Weights of a small GPT-style language model, trained from scratch on English Wikipedia: 12 layers.
MLP neurons of a small language model. Each row is named by its layer, matrix (up: input weights; down: output weights) and neuron, and shows model dimensions 128-191. Each number is 128 + 32 x the weight over its row's rms, rounded and kept within 0 to 255.
After each neuron's rows, "fires in" lists the words (lower case) most often at its 100 highest values on Wikipedia text that the model never trained on.

L5.up659 [ 59 162 182 152 127 142 124 134 165 159  76 144  94 131 150 104 207 176 124 117 112 107  72  96 147 145 131 159 121 158  85 133 103 148 155 155 112 109 109 180 123 102 109 117 141  98  66  65 111 167 145 188 148 129 125 169 145 142  96 138 117 128 130  77]
L5.down659 [147 121  69 100 153 166 100 123  94 128 134 136 109 122 173 158 126 144 166 131 120 121 146 182  84  89 125 142 145 143 146 129 105 118 152 145 124  86 144 117 151 143 111 194  94 147 114 177 123 114  90  87 137 183 124  81 143 171 176  92 145 124 113 152]
fires in: "the", "and"

L2.up435 [112  93 186 134 189  86 123 151  84 149 169  99 128 129 136 145 209  65  95 122 131  73  54  72 130  95 136  96 139 200 137 121 158 126 165 114 196  77 158 130 105 117 150 146 143 103 137 100 141 114 130 174  89 130 161 177 127 152 185  55 104 134 143 150]
L2.down435 [ 75  81  78  97 151 141 147 125 124 159 135  96 109 139 103 134 163 158  82 156 110 106  74  85 114 167 163 160 151  98  97 112 151 127  92 117 115 163 188 107 111 113 113 121 155 155 137  80 134  85 135 162 114 147 121 158 121 127 171 105 161  90  75 107]
fires in: "states", "mexico", "australia", "netherlands", "brazil", "sweden"

L4.up722 [153 174  94 147  91 134 195 162 125 138 129 158 129 164 124 178 101  94 118 127  83 148 158  86 150 183 113  96  99 148 129 127 168 124  93  83 141  36  95 135  85 104 158 136 117 143  89 116 160  61 120 122 139  46  79 111  76 123 102 109 141 101 158 137]
L4.down722 [174 133  90  75  80 173 213 121 128 143 152 133 108  75 141 164  94 144 132 105 150 142 160  96  84 160 135 106 154 109 130 150  93 162 120  65 122  81  99 139 136 142 117 133  63 130 158 103 115  84 188  72  66 112 156  77  72 132 178 136 112 156 131 180]
fires in: "n", "mi", "ft", "mm", "cm", "days"

L4.up447 [ 97 117 136 165  98 107 153  85 128  74 133 141 160 223  96 138  89 159 116 160  87 150 106 143 158 128 151 110 116 165  65 126 108 129 176 145 172  85 157 101  87 159 164 111 155 152 100 141 165 111 178 106 137 141 150 105 144 173 160 102 105  80  87 170]
L4.down447 [ 89 164 119 191 147 123  88 184 142 149 197 178 105 118 127 141 160 173 133 119  83 102 106 115 155 132 117 153 138 145  91 147  98  87 136 134 118 193 200 195 112 128 152 184  69 120 169 126 208 104 106 138 159  96 120 164 148 110  89 162  86 110 116  89]
fires in: "he", "it", "she", "we"

L2.up63 [128 116 162 164 139  90 113 129  97 132 118 104 201 155  92  79 122 137 123 133 146 100 103 174 165  95  87  67 131 109  95 154 166 111 174 107  93 168 133 156  57 143 126  98 174  98 142 155 142 135 105  82 111 142  98 105 145 117 163  76 114 132 153  75]
L2.down63 [ 66 145 149 115  66  84 126  91 159 125 149 171 146 179  84  84 131  75 171  95  97 107 115 149 113 132 101 108 161 157  76 128 164 118 144 174 147 169 146 166 101 121 119 146 112 117  97 169 194 154  91  98 153 107  98 178 103 142 162 113  99 102 127 111]
fires in: "it", "we", "will", "they", "band", "you"

L4.up110 [172 133 148 102 138 169 107 161 138  99  82 110 140 118 199 141 113 159  85 150  89 104 180 113 129 100  82  93 101  70 114 151 127 117  84 199  39 140 148 107 156 131  96 111 142  94 154 146  96 148 121 122 140 124 136 139 150 229  72  99  61 128 175 147]
L4.down110 [ 66 128 144 114 155 104 122 165 107  94 132 159  70 170 156 151   9 143 143 152 134 142 113 121 144 113  96  65 136 152 190 141 136 103 144 129 128 156 107 119 140 163 113  97 106 144 130 120  42 165 155  85  74 125 152 107  83 145 108 156 184 159  80 118]
fires in: "and", "died", "than"

L5.up489 [136  74 153 106 173  79 135 139 107 105 110  77 119 135  91 136  98 133 131  72 143 190  96  76 163 100 158 152 200 172 144 152 139 111 155  79 125 154 155 135 135 135 125 110 103 115 150 125 137 133 177  99 115 134 109 128 167 138 108 227  85 130 205  95]
L5.down489 [108 138  47 114 127  46 165  69  50 113 180 152 128  90  98 155 139 124 150 108 131 111 155 119 239 117  99 132 103 170 137 150  66 132 128  90 137 110 160 137 170 157 170  73 113 150 109 124 106 147  59 107 106  84 166 179 137 143 194 125 125 125 111 149]
fires in: "to", "for", "training", "visiting"

L4.up592 [175 121 139 168 150 109 161  47 134 127 158  96 135 131 153 132 123 168 159  96 104 140  87 106 188 139 158  99 127 131 130  88  99 123 150 111 124 168  76 172 100  98 146 186 189 120  75 145 115 129  88 110 189  65 119 110 113 106 102 126 121  95 181 138]
L4.down592 [157 132 149  91 155  79 120 133  91 147  63 157 111 169 149 150 138 110 118 133 132 131 161  99 190 171 143  93 113  98 148 134 159 111 111 174  49 189  74  87 141 124 151  79  96 123 160 125 127 161 181 147  90 111 184  95  79 174 100 172 172 133 123  42]
fires in: "9", "0", "91", "catlin", "293", "29"

L2.up651 [111 101 105 214  98 170 163 164 129 174 129 122  97 183 128  83 122  87 119 139 141  72 155 163 208 104 152 188 115 137 165 108 109  91 167 137 132 140 126 137 157 140 122 138 170  86 168 169 143  89 133  97 140  88 125 130 143  98 179 139  73  97  93  99]
L2.down651 [138 149 162 171 176 158 105 137 151 158 164 129  67 184 109 149 121 104 106 163 160  91  73 111 144 191  99 102 117 151  85 104 133  76 119 152 116 172  90 120 141 146 133 127 156 142 119 137  58 133 104 182 129 137 142 140 104 133 105  81 182  89 108 105]
fires in: "he", "she", "officially", "eventually"

L2.up55 [ 99  92  88  85 138 146  81 126 101 167 195 136 129 112 176 128 132 130 117 156  88 156  99 116 156 151  76 219 102 142 137 149 127 172 110 133  93  90 145 123 157 115 125 179 102  90 144 136 164 159  81 146 110  95 132 140 176 167 129 159 140 161 156 127]
L2.down55 [167 120 134  68 142 154  84 140 105 120 193 130  85 134  70 114 121 116 135  86  87 155 126 117 137 128 122 197 137  97 128 148 108 123 113 109 102 149 171 138 149 128 133  78 143 124  98 116 106 121 168  84 129 139  98 167 162 173 132 115 182 156 174  87]
fires in: "s", "is", "our", "with", "are", "issa"

L5.up97 [118  63 136 155 128 112  87 124 162  61  99 170 150 117  81  46 103  69 103  77 140 115 188 180  92 118 142  72 154 103  67 202 115  93 142  84 162  97 119 129 192 122 105 139 117 112 131 115  89 115 155 152  81 204 124 145 116 143 159  69 124 134 122 108]
L5.down97 [117 169 157 125 105 146 143 148  85 163 182  82 105 105 161 157 133 128 155 106 135 119 104 113  94 138 171 105 132 109 195  98  73  99 120 133 124 118 195 177  88 170 138 156 152 177 156 126 146 176  86 109 139  72 130 111  88 109 164 154 167  86 147 143]
fires in: "and", "or", "day"

L2.up461 [ 73 145  96 145 148 123 106 151 101 100 172 184 154  90 165 115 157 128 137 126 123 100  52 134 175 144  89 116  87 114 145 100 167  97 108 148 116 126 169 107  98 136 159 130 137  94 164 151 139 162 170 173 157 124 121 115 156 165 153  73  97 132  96 149]
L2.down461 [153 106  74 160 145 136 120 133  82 209 100 112 117 142 176 109 136 135 112 151 129  87  90 116 123 181 157 169 116 154 143 139 115 143 105 134 174 126 118 160 121 145 158 124 159 138 142 106 152  96  85 129 138 110  83 148 101 202 141 113 169 105 117 117]
fires in: "california", "us", "mexico", "uk", "croatia", "spanish"